{
  "num_hidden_layers": 11,
  "hidden_size": 384,
  "num_attention_heads": 6,
  "num_key_value_heads": 6,
  "head_dim": 64,
  "intermediate_size": 384,
  "vocab_size": 2048,
  "hidden_act": "swiglu",
  "norm": "rmsnorm",
  "norm_place": "pre",
  "norm_eps": 1e-05,
  "positions": "rope",
  "rope_theta": 500000.0,
  "rope_fraction": 1.0,
  "qk_norm": false,
  "attn_scale": 0.125,
  "bias": "none",
  "tie_word_embeddings": false,
  "parallel_block": true,
  "init": "normal",
  "init_std_qkv": 0.0246,
  "init_std_o": 0.0,
  "init_std_up": 0.0246,
  "init_std_down": 0.0,
  "optimizer": "laprop",
  "learning_rate": 0.000912,
  "lr_mult_qkv": 0.7,
  "beta1": 0.9,
  "beta2": 0.99,
  "lr_head": 0.0087,
  "max_grad_norm": 2.0,
  "warmup_steps": 343,
  "schedule": "wsd",
  "decay_fraction": 1.0,
  "decay_shape": "linear",
  "final_lr_fraction": 0.02,
  "batch_tokens": 32768,
  "max_seq_len": 1024,
  "doc_mask": true,
  "z_loss": 0.0001,
  "train_tokens": 345500000,
  "max_steps": 10544,
  "dataset": "wikipedia_en"
}
MLP neurons of a small language model. Each row is named by its layer, matrix (gate and up: input weights; down: output weights) and neuron, and shows model dimensions 16-271. Each number is 128 + 32 x the weight over its row's rms, rounded and kept within 0 to 255. Numbers have three digits each. A neuron's up and down rows have the sign that makes its largest values positive.
After each neuron's rows, "fires on" lists the tokens most often at its 100 highest values on Wikipedia text that the model never trained on. A number after a token or word is its count.

L5.gate191:151120137143119121147086096079098102100144197104060133126137100153106145120168132133173103095106157156097106164149146100128150096143133146114112131180109084198087080151128140087128148092141049135039094114122133175136091121105185127153155116127107083114197105131146006137122144143153100143071135202166149121124161090084142144144114199136152122151186146078101046125139179197139137130171115108137131134118128204164110125159127197122119163138071129097145075150140197141133091139139122112112129117073129166154132124150163089105115168138101128149094110136104146126095141133153197128108240113163105047093119093087157134139134086146153150151129133121133089089108123100070095169088172140216134153130144116131141098144105132119228104128108093170156132098136133097131139157088160
L5.up191:142187130113181125179114090111123141109141106125089120121107110160093147097175125160128120117162154096123120148106154105105174127173195133086117110192155085177072096090149144082100096100135079097057119085112121144131094134109215097119129165141139068106214098108119114104102180112110072135075127204186143150106176125097145119160079159123129131146193095071095082159074167123135174160178120183168134144163097172132114110140102195080118116137112143102088117180156190143149114143182135157144108157111126122109131121129202110134103102129116114147117071078174144168112184122123180149181149125186113118095167109083132084114169078177142134138114127140128079148114133118112167170130194122177121158158115103097168078204144123112174109130124110178123128129121185129115175148185144
L5.down191:071123101113147084074150131108110137084124087163110115133122121074146092143155139215167138140141119078119110109149146119127163146167121103106167139179129109114097056038120085107088116128105090210165124121129112159188182109100112123092113124148155114162170114161077112148157130143075085112150182107195131145116184101153133126158101081124147111196133139158142127182124130136117109149138145157110071144127107163085102119120114141155155071130087147161143095156107150149134051097098096090163143154174108145138129066112105123137073113089144141157140054158109148081073142057080096157165127120131127089148079110177150140090212143095087125094167135132125072112153124084100129101063101135162150174103075034119076156151139108091134168121112101164075153143143097133082142083155179
fires on: "we" 32, " we" 26, " We" 21, " you" 8, " qu" 6, "e" 5

L2.gate78:073155047165160132097170109046079118119137176130148198122139136129082166092114170122132150135148170143093115122135170116110095106150152148135144154098136159125114092171129114060144152141202193111152141107123108141136158060136101132076157105159080122095138120129112140110100124150096200133122100117159199161132130185186132108177184184098119136163130149173114181122119207122099199090138141105093152108210132141099087125140183125176115092162088109114096123181168135115190098126149133160086120110188101113124141163134144194094149115126127090105188126136140150135089160153134152211120128122152133106108207081165125144162142124165119128161190138130135103131160110080115075140106118119189128139124141090175092077105078148178153162178115113184131073126115187088148093134127111
L2.up78:161022132145144119134150090153121134080119088170176130155111148093068139099090102143119093154173136157132057108087093124146097085152104167190157142082120110115111144167166135146137169147125111143137161151143056125027162123113131163070114162101090146157140138123155142136163155095088113092138138127128115146111183150100166064107152159166113148063081119132112209105116155085141193121153067140103118126151155063136128125159165123089100123135115130112064132085052103123139162127126152144147151146192162183124137136183057107127156095118110117128078122096086104107148132117110049139138176108160131126149171124119121126134154069164130151118119142191107114099183136144053134132119126120125139148110118170173108098151060148217130152139099087144112153117120079147087096147102137
L2.down78:172150110104090136093130136180124185086098188183133147149207140111089066161170110092106128162168125136163167145055186118107066103079150123095172150142128139100144114191172142144070144120133141113131136122149176148073111087104050186091114096112129190082164102094142139095110098127121187123090176104133127103130162128119074093095109138134088170125134159100161054179058145122104096124139147115105082082086103107141163132166162089127085131079140124067109117158165073129153158149136053167075105194147106127154136108094145136105159096087088085126161134166152140064119079100125130109136102129130141159119187098122096113141128099154109120153130159128133135160125125058140117185097088088154154085199049130109150125139127160143123165135153161151131126110092119149076161143141135
fires on: "ster" 53, "ton" 26, "tt" 6, "ford" 5, "ttle" 4

L5.gate97:113087155042167151106113164131099131121051117119139153102165139150087102136099128172107117126144093181069160126103096129073131071143143139145072164058137102147208094099137178114116138172144072111102184116123047105162179130161100119148116123134122089140149091144146130145124178186172112104124099147166082149111160118097171178184122153130125179122135156140160148136137143160143159120144142076097136107095146148101158094159134145120131107151141170092132146094096186105172076116144140111176091103134132107093161127149147133126145116105106056081191108146078129123120126164075152144115142143177149137146072062151092175132170083148130157116164134124146099102073146158156079075095124118082077133131137150107107114110078085170180183099178138165126127168136160145171126142136159
L5.up97:105073154131151146150174158131106128031145147134095078109075178141117126093136178142122122155114077155127148121111154105124180105128102171138164146102102145143144114079143106084138138108161164141133108083087106142172125106111101164128094132154158143102142067113097145142080130122136078120106089151113109147151085111163146091137100220106136145223128089128157197130136127154073122106191088083127194100111097134046122115107163121107113172123198182185060136110082133104188116113137108102168162050161154167176106139096094131128084180132149143130091097108176147120133147114145114142111102131138153093138118162098088074136164111102112090080167135139180130121084188135131087125078100207126065110140126129097156121095131079161112151101070119125117048118202130156116116089148099
L5.down97:211144160165110132058102080079083214192079133141145115108121105111092169188143195162125083105149080113105168107161144123165115150148098170092107141089165127104105165186114072137161172124126077086185069145109151116185139132128091143131188068138134129132132105121138117069096070135136099113132167156089086146117151122172174081104149150149104081066108103086121157146145110110172148145137170197101146147114115127160124124145152113153164114164156138112131099127138122134129106130139180098098114148140103124063181077147045173125093128080180162180094079126146088114145121150078185075127123145084127140152099145140117144120093155080113139138100040117120184123136097102165172163102125113131155097146059075143116190166135151097132075134115172115139090143092131147230124152120094
fires on: " she" 13, " collect" 10, "lo" 10, " up" 8, "'" 8, ":" 8

L2.gate330:109123084150081100140097141126125110094114145106119150109167113109139169149099139185108152082121142118117105079169130134083112157082206123122098112100141137091084143127187140102159125164148118047104181185048171144158136133059125083084090141136134110164200138157094128146129108083130131156118182098117134134158093090078146140131157151107153164169149130134107138108172139111125103134094167067138105157159140167167156167109114130140079136080094082176111144160086173180067083087127150152170116158071173122161143142171153094059137120117057115129124116123135162133119123097111144154113167130155081157113116068089127086181161113113220122119174161121119117139140139072137150078112106168143145143124101143154070169132147120160149119130107164167125151150123143121106187161150134
L2.up330:148107133109108151114113073131141142121128182116111138144102113115095081123123155158200162111116159093104142166102159063089122098116130167095186098135116123140133085136094159055150172069151110161110156132100141132161082178147139122136144146164174107140077095080092059057082218106144128126127128099145144125102117181173115090134157091191101045143181090131067120138126177130192101097113167161089158106114109195127137100129094189171101130170153157124105108152159138102133106063117154121157143156124152156112057126118091145136186154145121084154147115148062147137167131174155142123104184201135112105178195107145108098132086100120140062126075130144134132152107119177132100057160091165129183077121146127148137108141138136161120155173131137153141080169178121132117153103108180
L2.down330:196172075113088165101140152156121043153142110122086111127125161148161130141122093156138133121195120147150104079151104207094097162099140103146091109123150143097122191112142118183119080113149119095166104101096136113095127069106080112106109110111105139131129184115115130147100067142093155174121131127061151127124147104112142105123161124173091162164137183127109121053131102110049178132114093102084114129102141067081157108134112120159106087076152125143119155139104091120117137161084080137200092131112110154157137106144154135102147156057118089086158109104133148120092157066103141092105085082127130125129108115096121096149140194137178174138177122111156108073089082136086131121101146111137122110174176130136136179067152106115137120145062137115112147127117118108100143095159098
fires on: "n" 44, "e" 16, "f" 13, "tra" 5, "ta" 5

L4.gate60:182141107124103145107147171114205128127168139141148156102143138121154123094138206141148118158122135110189097113187114066138089089071115143094164099125118112127148187100094090192189108074157154112123114121069163110127088164164152129146132162124096114172096085132075133161148071110134151088148163137148108093088104066164115074144176124131140129112112152134119129076124176100133115093108080101114122188183132113112124183154140186092178190144085116133093154115140180164128153093109096186094160096137097124118128130088107080123126089182168099134156130125106072157058069119157233146134165116112182181176124123135188131130088114099144143150135125111112153101131117074128154218107184096152104156098149103152118166112165135060115097159136187116140107101116130121141104109121103
L4.up60:064159141118120106073145149137111120096142115174158080142138091106126205067096142146100148171033088101139183073180087138140095147151123160157110102114120155133149155150091076159130134169129035162125107147117089133134158148144142172135097120040152166177109102116096109118167154169142113111107168132111159072121096103133131110119127086114129148109141092119134129081153111091152132091081044129163134075101153167143109112174136181145097120149089128125177087073208108179169104107096135207127135108134138142125188105106132136157111089115162140155150164147137080104119105141114124107166082101146177145120183109157160119135124115106132079140149142118140072123133111090107184120091129112094102171114159154159109110114156141105101090144143152152138125159130143112117142119147132
L4.down60:112167104133171104152128186158197169117131129104052115099173122156186144142126108116130165100147135151127092171095120077115113099145121142101142120121145127139104140127122141198128128131192085107066091140125127175096103172121052062128137097149210166093091168133103152139164116151107059074139085141181117134157142127149078200073126160092157101122094132092121169123134158119141142102076132120120132142079090148091146144115117139178144163115144116183102093158141112168105124092157140119146183136133099145099188038134121097159150178156116144118178128136135105172131133090119221129108083174129166173120140139159162122128112123138130141147111179167124105088104108113178150128095124125127208182174129133098161152148169042168131131099103101126149154136093105180155108163110132
fires on: "t" 18, "ant" 11, "s" 10, "d" 8, "ance" 7, "point" 6

L2.gate128:138126168199190137138099098139115118102181156149173171136142127124091115149193105140133074188160116079132119139153088128173159154132164163169104129141056087130114061144126049122043077116095137096063137118117120151137117144114080102164169118092056152154107114077166098122112103127099055148102099146134120118046159124096111188163120120082153134120167149089131079111071150164130135103235200123183109115104127186117107123164134182118098141129113151099147152139146137113142168176112095145125158131126106134150181137161157128124125123146096087153147097096154149098076112137080129193166149106127113094100132064116149160135083123102094158163117161173113096096143169079090171138116153129195149065127137109111186083123123165131163142152122169202110136076150127071150119139157163
L2.up128:163133176109146115134126085124219129102132175149112131144058138110121139154155184093144111087156180066136068140116154093170105085159166131091157147183198139114101122193141145086100173086064136135085226141122174159119143125076166089146063134113097059090105097175122139104099103102117125102080090131110146111159156133097089131092123126128112135146130128106130079180136158105150129145114105117096152158150088144146088125121146170033098135146087186120069104077162122125207129149123116151111127156141178120112123165139130139130084114071103095139173126103100087120095147113128102184162170144120081124146147115120122117112150095103152145128130108129095180054145110094079216128089111166109139161123169146113116138166113143101080102116134130195092118089084205128086137129135190
L2.down128:124142054156138097140105141071145212157138133114074109163081117093103053105189140137174132080183118139105157163103118136121157121146076140109169121195114100127081084047161173129063113135119124218142156117104139162184130148134142114141121145105149154127123125159139149173097178128149120136141130158195108177082173135172151139172122130138117096182081077116142108187078156142172149109136136122127105145125099157073147169127149126134131118145088135131186135140104183125124074083110140108157187173171145123160153129113106114151098120140144142091111141119140152145135132119104122202145130163095141088128140139148072036069136097153104089140119178199131116106162166089140077160110154111163131133117105080139136106142130092095133160090085143155152161114137190120140124162135186
fires on: " O" 52, " we" 26, " We" 14, " most" 7

L2.gate94:104155105141152129177122071109131100101147113106106154091074125126090142114141161133144149109102115076096142141098128122142152159123148119081143126154110133120069146122134087130114141101103103159119082130139146161088130076099129126203124134135180132087121205137116104193105087069112106163075111136166157084158152113129120114157144173121123112122229180067149131102117157205143107113142133132162188174124123132086145138145146201077119137094110148086156097130133187080193144160103145075116135124126064113109131141116147131083099166137055091133101118156151109130088156118119106076218158119163098111112089120144135087090123142191100152131135075157077137048069104165101122090157086109145113142180136139088118236115157134121134064107110157095161135130097114087145167102141151
L2.up94:127147123125120082142131096114113150135165173196126103172109108108100178067140104065141152146123052144135073134157148124130143161106120177117133088130131142120119107162104119101095144094141171183144102091132197096211108137109110119129158135148087139123081152090133100126137124133088105167111137143119168111089110149129104084153101108154138105097148158093086158101117125114150096152227114147155095195147147172125097166094075134154161136113119095122157217133180116093157187158069106145090124104104113188110120107227151110119112109084051144132180120142191152117123127128123150116117147103074116110110104152102154095176151048094187158144103135122123055173148139106107110153083092169110180128146120137119156091111133109129073097112147130120106117116152119100104130140107138
L2.down94:105136089162135117117111118128117185105148120067101083151067155129101127146174105119186197111139109145163082100172087086162152129142135150149141065114119113152129066097138125120131121153094120170148094115145139131179115174158112154105130159133096145134165112112171102177143099107083109125094168135164160101101142081145167114140143158054119087156137130126141109112149095105134102120196116160127083183114069152137152123028103145126172105152068162162174089159157117134137093100118164149189117145194103154058114081140133135158031086121149142139123030213135090122115101117175100126065195127155134094084095135155076122112187131166142148094149178114114115092134168077066098176119113178105135151098101070068133075146128145134135136078134100193140111092161103119133137090127176
fires on: " we" 26, "we" 25, " We" 21, " Qu" 13, " what" 5, " final" 4

L2.gate110:072103112107141117173132124123153117101081079174154155138113057139075128125071148119129160146033056108124139164090158111135105125101172117098141069130113127149161175216174136122095187132107066120139093156121156088100054182130155133129136134106090115091125217144121118127103103154126104141120077113132137132110099138142135091125172123184080134121145163117082143091202136152132126148151099128128092123123130104107136182152093167127088134165114201133137151136092105148135113101093158116104189119144101151107119138131102147140150213135112140110109099159153100155154140130135163111121161100103090183146133126147151090108099072160142095102130122161166108127128164093099174152171127038137126171112130102065115124125124082129092093082180133110123083139084132118098114143082161
L2.up110:148091121103154079110125163088130130124124130173148111116154119167094146085122154078096117091146053127173137107127144105147054077157076177093101161138131114184101168121151149184108110122122056120076105141114163099093119146090141144117071095150072078159101139114128163104110109168133063126131155154077127110138123111127092156054097074147093149146107145125148085117121150116178117140099093159127108066101133127204125167104137135110077110140124155144124183118136148156155158120089141165112120112171112083156126133129131146172146129156103186136088119144079097149115098142078142127135136116138108112115109087156151142109136084088149157121117125090133103069107095049114186137130118144132091162127141079127167124095105123124076124080180171148073058157088130177106139158188089
L2.down110:127117141189136169175145169147097224113135130087151137147129144157153153171131155090107135136119151161154136139109147098147124116181168146094096118127139133143122118127175089116072084119075092186126155180136125149168114072120102104116106178111089115128166125151130076078141101139073133157173156116132140152097121152123091115096104109060082123083109109126145151114102195157180055145067082168135113092102173123117183118121130149144162089140142139076101176138053061113100167059002165153169051112073087129074124119160093116126166133092125156112154116144113145188104097132141172093178082143080080138098079131138153140121159157063136109098128120122139135085122110123174144139147142156140154174066096118120105121185092131119074156126158144110107196149116110044119186177110084
fires on: "á" 35, "n" 15, "A" 14, "t" 8, "d" 7, "g" 4

L2.gate198:110112031104166172073100125110126123152136125141147151089109132145117130136096133121151134106109120135058129045183113100124122067143118099078099106118067119190108118098194125105077172112154105120140145154106134162154133173138136094089108177117123180121099080182095147096087103137105103152137124176111163127103072103118195133169151128127111093095156128121131092172150172168095137080110195103063120100148171094101081147099149150124075130122071081137109138170102145129150139105102097111081080106126057134139096150108142133120204132128073170119120056156193127163055192147124159113090154110168124150077144114113183097173121138130095145117142156059143083163070167148139110128116116148176167098140137133150088122118059082193135139124164113092160135145112099105151133088109159
L2.up198:085076102116096136114050122118145134140107142095138145181122073169088085110112116127111143076137133127170166132118146139066101143124167109084105164136131169127124053190163092090145127106122115135073078105149238098151089112147149154099155155162094136068102078109096151121116134125111146155168183116156085054122134061107083206159112096178111112187159155112108058150090104085187099110175090163119163120151138163125045123148081112209097240127152138105104078193212139084140093091130084094143145103124106071114093121123092120093102129091110071127141169103132098108125088144140168157161126146083140123136053092166127146128143122123077157145149079129138091184100096134137124102098116160178146123133127128104089101132152163093164098153094107119092147118146161172161103093103157
L2.down198:108118089151148118084130139091156020152169116134140145148042153131141161152151145166133090121128127142133146155109077120078116117113135121185103112166159154116112115135087131104144092126173165180124130104106137134154087091130164112098104191102090077124180167078123070142073131136132142099132118163163182100151082131165180157091139083132164151204083121137128097048152150121090113098086145114093113107127158105087140088129167127128108136138138084158096132104106120056142071115202150157135130083144143088137086111153147138108143135144160137083112059116139097104156163176118121084104107141153143144119133161152155084106110148127102146100233255141157107120136169143137161156112133144121111140110136150089112139127124129102111123163125160119212135091134122088055125160087115
fires on: "f" 16, "co" 16, "e" 16, "ke" 15, "ach" 9, "c" 8

L4.gate141:124179076118140156106150103097130125166112143119081103114140106140108128193125205153168175111124138147126119095110152131131164124143177121112173164129186123095123136120103181129209159117140168130135169145106149147121078120101141144070100087161167076120116058094163128134196116191136167101119091111161109078161115100149089169140126196137141147156092112141054095111137138154113133115172117149105191118097175158093144109157120182126129105141128133150168067107123124092077127091156123139082093127045179111156135122106080126110167141106143140175153149165098195143119146095112215196145126145155149099167087125143083171137151093139095168111117138079114065178082158149201110104123115170155183076120143137165164140086144120110123104170127123134140133129177189187159151114108127
L4.up141:108117131143137069103098106110094112140169153136133110134085120157137140200102119155094170098149120104110130110176105117139142129145154146121151101171135140089122140146087181177162140166153144166190132045188077162061053123110082183091121079142094104138073120134106096168062124226149108117097166148069072077116113105118147147115088151119157126132058099136116128150095154116137171142149106186135119070173149154149185090081136136119080126121147125118169096205162173161099186159133147170088116094141110069166158135131137107107100157150133117153137146160180196112134129099108126112201128146152096136093114135167073143182147168157094150144099137162137174171099132172134141123087187145202130077108150097095129188145121071142140194130084167089128167153119161115154112109147114
L4.down141:087157079192136120170089179128104209098128078096179154159141110200086071147132157163120176162133092171123177148128152154126141136143142146088137095106170101099153128149150162098172101181098132112140109136128134101118089125130149156145069142183074159114152092078138137098166110110146163155140077149166145046157127137149165138180143201134142070151086124186194125112105114141134134135158139149064151121101110127127160196144100160133116138118174115123138099062153113093080158093163143115157102154140133134099089143106101133122150056123148115137120121147136105140104159116061143102103092139168178170117096206152109094082061179121092121096110124192089137140080191175106169086095197095160109112163102119115151150064127120050116104164129195148115180123133110133136105176143188
fires on: " h" 91, " do" 5, "l" 4

L2.gate250:169146113148074092095095165086203130104078149168139167130187165115087119123111137123100080120105184136139161157142123111121121147110127128106189125163169144103111183130098175177100140129127201158119183145178165143080115090137112087054139079124102147115126152058102162170143105124118114104093178154076160169156109127102139072126089112080124135125156165143155152167088101148116158107132118146098135159057160059143120154156133121151133159117148160100117143075146192119123049090103122108082126122112126107143092119123125102118117175217158085153190133200118054090164087064084097101103107106159140152158155092076172132133161115123082129120138068121151109126126105151092133096169200078142142125156172109165097143055077108131128151177148124105124129138158228134117138152157083
L2.up250:088122120158172088166085124096180145138104116094135171154161087130116119139139174074121164120159136176124160160069101150116215138151109139141108138124107096114145145125047131115136106122087070055146133151153071170122123133139131107120120086151095143088075133126133166097150126104120155142137092107143151153169120206129100160147113204117117143154100117132128075119169118150188120123169092082169158049161162072158130088195122114101126051125098111122094128204154126131157194175129147156204106132087129126140150138104129088132134109096118128095113195188131134122066100180169163150184164106140172147091085167136114126112139155163181119116117143150138135078099157140200175114134110060103114134072131098097109123073176134121133156061088126129112169186170122144155108154135110
L2.down250:107055138121126177072138144122184023127110109103147150100137176122132166080108103220112118136127172221123128127090106167046160128177139113107187152115155097040128103158127074076125155104113118092121171118081094095118101161089174158143122084091064131097131168133128207062130126132081067197144133126161170112107151142123173125132093169103192149086146152115132111171157181108117125132130123114088078174172117146070128132109093142097152171141124116119123072135136189125154122109115159095123111113162143128106109172134121188090127155144143164117150101127114132153068080155118149167111171112107119148138141086138201110127139162141152133062164136107116111159178124128173118157202066173054080118109157156096110099129159120119128066117086098184160137100118106072161120170145120
fires on: "ter" 54, " of" 24, "te" 9, "ting" 7, "d" 4

L5.gate52:110146134162141122127199149151046124114093133122204121145125119132138156166125126156125161197164113137078085134171135108096056132124079143117151151116119133141163093122114165123105125128117108138152179131143120169089123146122126115084150138158104142152109116097150110120149102170136104108164110134166106117156089179150137145123130154127128140198120184110089102184142142151107142147139179135144166114169178150148098084118136100159146122145084164143174177107138089118145127106104154158102076085073132111123122156089159175115134136044102144112134104136159146152122157105144158123197108156210197135147073150170177093099161096118182154175092156150121144153082136164129127106095157123182171091133146107126141155143148069140190175154077119146135060148111165129121120175182111
L5.up52:185184061146108152060116105109109118137114147122095135096140112122095115171150166137151063122137117167172141111094143124121113178180146168060181092123144102113090191109124129150084117116113160126147148086131126100088116087068157127118092119134091128094087139136097149078150151148135140154140191152146184125186121143143167086152096143143127127188113123155158122148115164184089125145171099123076140147164122111078165097161124138163115112124135059095177057204065107142099137111144083077064145107132114114146131132167188082116159105157109137166132112113187158114087071144140099156159104133201130131086172160121094149135116133145071104115089130174086126160108126132097136141127234127168151062179109142165138144101059147073130172114144144097086115111097115141190162085082189
L5.down52:140154109082110135153124075200061168115135156147070124188101164138075161117103136130176125150154081070159093193188136152167107093169080109129108120088132112141141134062135158172111121139130125123134125139117100142138077164103093123121138126165111067106172129094166133085206129136150140090104105134169104127142162101107159135204170185145139104161141130185123151158107166111189177120132094128124121134118143136044172159033133127126094136144131127127084082103141125121134109152176133085134160085137148087158180105086127111132081097164156123103135112096170142085116145164116117184141146109112147190089112144147140106077126138062085125072136105114147141184153112103143166127150167131159104128159116152071180173086096138092135070168122131144143174106150126179071104111167179
fires on: " h" 53, "h" 36, " to" 7, "ver" 4

L4.gate199:118115124124112111114098119087152111103125089128174103110165090170106091071034117109142153161101127143138112109147082147154100172148150083084106116149130119115061132183185132125111141179115167088124168119143096127040136112127137114130194108134063103097154160156175092179128102116112074158054170142112139153096147140128141093147133150131155102074089223151167129146134172132082165147142144105101126118133139103090109138148120157090135120086097088125164198100094190134116090165122137091113140125108170116153198140128123123108120173108139083100123132130114060088127140166148147121105163069133110082072178123138156125132085156105159200111162113171031098143102162127091130102116127102134137133119130134133164163112122113138187110126181132165172128098154122116103116137114145
L4.up199:078144194136176111145188139133127134142142119164138108065138124142105086096108123095084180217129098142162088086150086138123182139134137079086140122149189114088112135182201073088087086164129111122176118132151091142064188152068133189164147137084105109143107160132142196125086151108107096104122159126125145119107186107144134094121170130150125111110122137119141175182081133082163167199154123138140153094130075098096147147153092118120194018134088137143183184132105178137132135189171123087120160134137114108144147093125094107077168130118160121108114149131128091108123158145156086126157108109116109139098194133164103151152129126122110172077127087147086128134098110090117087132112144115088130143152073148075141156128115130133117095063191106159116163158151177140132093125136053
L4.down199:074112168148142133169201166142138102131155130133151133137162142151130103075083144131122154155074073079165069165152149109182161185119056152124133106128149108110155161150127096174111143084142100133150135176134094147095129114149132149160136125134141112156089146083165133142122197100108103082165139101132170115093176099129129144124176085158137090126125097108103148067123170095182146151159154161192122145093121132077086126120099150130114067102141114161160114126162087167104129154136117124154145103181123124178105117139114103109135109122092104135119104102081072040133108127152148132147147155140091145127132151126115128136097048121112170118061143123149135098133153149149119197142129122100109132179248143127195197221102109086096161124157116166175124161144157181169144122143134
fires on: " Com" 36, " Li" 23, " se" 10, "com" 9, " business" 7, " Pri" 5

L5.gate131:090157061110084150085095150112169134148132144146126165121122113170132141161082133114170114105111098125078157118109077114144109137146133117176093167092091141145180137180173093137211115145093129105132107131045122116118047132194152108105160147084181087159156161148189151170153032191154150145135154141127112082176100162151116126131149092131145091076136089119150105084129142160113157099149127130159153124126112151134117217099098149155095136155139062179087115127140141114097098091119111157035109150159085135065083164127101188149122157218153188079155096125105105166092154175062181148172103088097087188102112134172147107133123128124087089182126139144155129128134196143153132136191135139208143107101125121097120136124178128113105089130093192091115124129106153156150153174155119
L5.up131:070134102119122101159146133113101132157122135146139131128156120179109162101166060098175121126139128150156130147179091114160129116107134116094154093142114147166153074135148133165109123107157145143144105109131173107122120140142114148056177102105068132129126104107182107120113094134173159108104143225092127100121153171097137121105203096117127066130148139139161154107100135164120163081124169124143175150166131142120159113182155117140156112170113101125116118111136081130056137118186121078121051124157125106121165147121140138105151085177151106125088142182075102147167131097102122102126141061144103088130185101132083129112182088137122099163116110155136094052096111077121159154115109180144102125140116098132147070101173148117116096128139146132068077148103110118129181113142172
L5.down131:150108125113095175124138117120182083165135160129124090112124138134141149147156166157098137117072174130117189137102132129139085119121066163102119151166159100116115095109151159092101096086130137117092085142191077113125198122182165111164113162113134153159094099135143104112111116121159165104128103200137144106117107130114120146102172125236095122158127141137097130161129124108172093115043128112156109114119102156140089142107079131182102111124083125167144133143143083176129127087115119218186142137064134086126185128172151113134169151175082118071168117084175128208084135163089096082163115155124151096103125132127156163121135119120146141121157103119115123134128102118171087122100161129139185170121145093113162097128136126160157132121117126165089171152099104170160097111079095
fires on: "," 26, "t" 19, "ally" 16, "st" 12, "ence" 5, "s" 5

L4.gate363:124123133174111105100080171093191129093162125109153148082142158143058182158125116082093106146167187143083114155075174175138142147136121137097156180100119093131086078106189097157118137124142168151162179130149129175050127133144131153116188153128122093123182129117177102140138073173134117161114224112150184123120050204092106162115188163125126102185170182125219132130112140134111086148117135063080181159142131157117148102133142160131114113132137098134058098068107095093184122122143120100113112179104143143138158169105186183130176142140111075134186156133088104102126092145111174133088129104136135104112152047118157145179108130073142117107154149086123139119157131129112093126082120147177146125121135150146113102134127134095129144172145129206096179155161162126119137118150149
L4.up363:119080131155158109103105171167134169152170116150151146095138153084121166157143077124082113069161145105105100118117165152136155150104129163188190165125107137111109108151129100110131105051116185140146146085126117101107186108127120132086181189156060147181136063154110133147105133137111132152156158128105150153121077169117125139151173136163127123154100137108205144145072126155157087122117150095137179091154135167116100063153110184131110165123167126114112119131144120134123159104151129118143157162118131138142137118085134175130131094209145108118134229126113151111099197143127105122071105121140110144132078097166052119130128103044124124104107129112117123173177107113109087111102143132176133139077096163135127111129128100121172206129145157153101247149169089172168083097168100
L4.down363:111063100131120144084154134168136125127134085180156154103095076117122049148116136119097148136143127085178161122106150089181136158155172122200129188146164103132108177102101104023074131133109150109132128180179073138118147102141129123088140120082080119093188100097184181093094143082101175119178193139138122115110084133150051107068103151120124124067096137119189148084079158151081131199145085172120085114150105130106108133166088066079101146173172139122095143097155078129107135152113140128114133128147185141096091121131131097137167114180090078104188125094136148121157161129150122120150150137155134122069110144114066176138102145095107069077146101146163118156103159126146101129128141086163085077144089146075138134094126141123145128137148100155115168127124121165106138030095026
fires on: "ke" 31, "ron" 18, "ed" 12, "ster" 10, "ton" 7, "ring" 6

L4.gate255:140114134172150132143070128087116114106149103124045161177178188127089120110079123119111184062119120137158170155095112109106116146139111117144143134155166145081144145145144141095105131153161084142105164098122148182081134108159089154158091116178094123106139147116099179178116180138177155079119105079194138132107164089181080165153104158140132137131121141159134129140174120091138165109098018132083120060129150090048158064101087161112061170136147130109141120130139204099113129146110134143145180134039144141138130130156163109148148109111122131085169117114072111125142133180128075181122125131221182116147139154106136144114130176153135161121131098077129163140107165164179105146137161142088084136118157219145140161124072093142174118152123137110155126098131145144133096090123124
L4.up255:171145185079128180138102145142116120123121136097114093127159136116083140056135164137137139110134170161117193095079198068140144067106106182161139185112181153140137193131171160088095134052094099130113166179100099136109120048163093173100119155158134076113159109132033145080103132103174138104111097104084116151196149123113102156093112131144114136138150176111125122107162121123112128066106147148160106137088100095075139163088177122146140129155147104078116104077125118200196123158122119191166129153174127137105146164095136176122098078134110203126136093091131113107178070133162121097129100160129108147162197116084137115136191168148179156152159179039103074155088135120150148166169111185102096173070134132131139170125142157160136106114081193183139123156126079133074174102090134
L4.down255:139121171096135168115108102090068192099114069129168137172122125107158124165170113105148122167116125173117122158124098101137115065109153115134155061133110127140182098156183098076177122053127116174140091103112142132197131166092143121101127121093150140134133120143131131138144153150188117164100173113097127099110032164099114119162164113161051149104162125131144070148168150144179125139158124135154135127069144098140164086120117114164099144134105072090176119113147126112185118129148158106136101171140116132164125081125129115130137106097100152089151109123113144118137141091133133123132181140124103128112137114090133118076191089020213106099105195153071123133138093086099136117147131129117140114102086121134138123150160169137150173131119129127054200150180130124081169082124112
fires on: "el" 15, "ter" 15, " collect" 12, "'" 12, "ed" 9, "’" 5

L4.gate61:103066144070092131131161113114089112159131072082146105142135105107184136163116104150165143105097110105093137097147085089104122168138142093082161130157126139106106098167121161110131129118107130093125145148104194130115077111117089071153137143122141143164158077142091119160121111129114133076091189128142128102180175202130125133122138143161151192120127114113086126144136119131141141104145157099136105131089123119116111103138120086166124155154161159116183216155159180153154151127085139149140132100132072098127188126137113071070135150070100061139110131130139088098092154081175088152140193141154151134177152131125143089186138077086077162117099127133203074126113187169138094100082096149108127136164152163160164158197154148203128141117108086137170114154159063144152141122158152
L4.up61:089128078115156140107119126146105122141130141136118143115081103124142134114098135122136146124146101124070131108112092098173160120151153157101134220101119192157199125125175086113214121096137186029121161111114121139108126134157119163120122182057143131129166152161087142133168167138122169114117094119137104103159117089184144096089092065097139094123125169116179142127119106077088126061153132125136158193170105176163121133135170177108106135163127119104124160099161136092110146110148153134079131103164111150169112105021116145103137157172170166146160137190083138175136102113097056131101122161070175120163080114184138149181156135151058098136157150093151074121169121101094144086145169132140128101115143107104108105180116120117137117110117119088087158162069171119157144080136098
L4.down61:152097191098062117162120128107129137127166135133104106129184141118138187132075110118120100147112123099081169128171112137181167087070138129124084125180088110141108129121149150153114126149143137159109128144138163131131170170163185128087152097138102120153129118085131109162111096105149182179092153132116122125093110105144070171079090152076143125127110123105091092073161072132122161095109129160150125110188091119135147060110111090105134187147141117151055081147080147119070134149135070134122185136121131106141129080082127136084094092091112073133179104107091165077155071115088130148109152127167134126160116131124067171096095136161185105130123130132111124106140133114114086167094163103108149172123166148130184182129109152145133106098128120085160136155145200117170118146057150
fires on: "l" 26, "ly" 14, "ct" 9, " of" 7, "ro" 7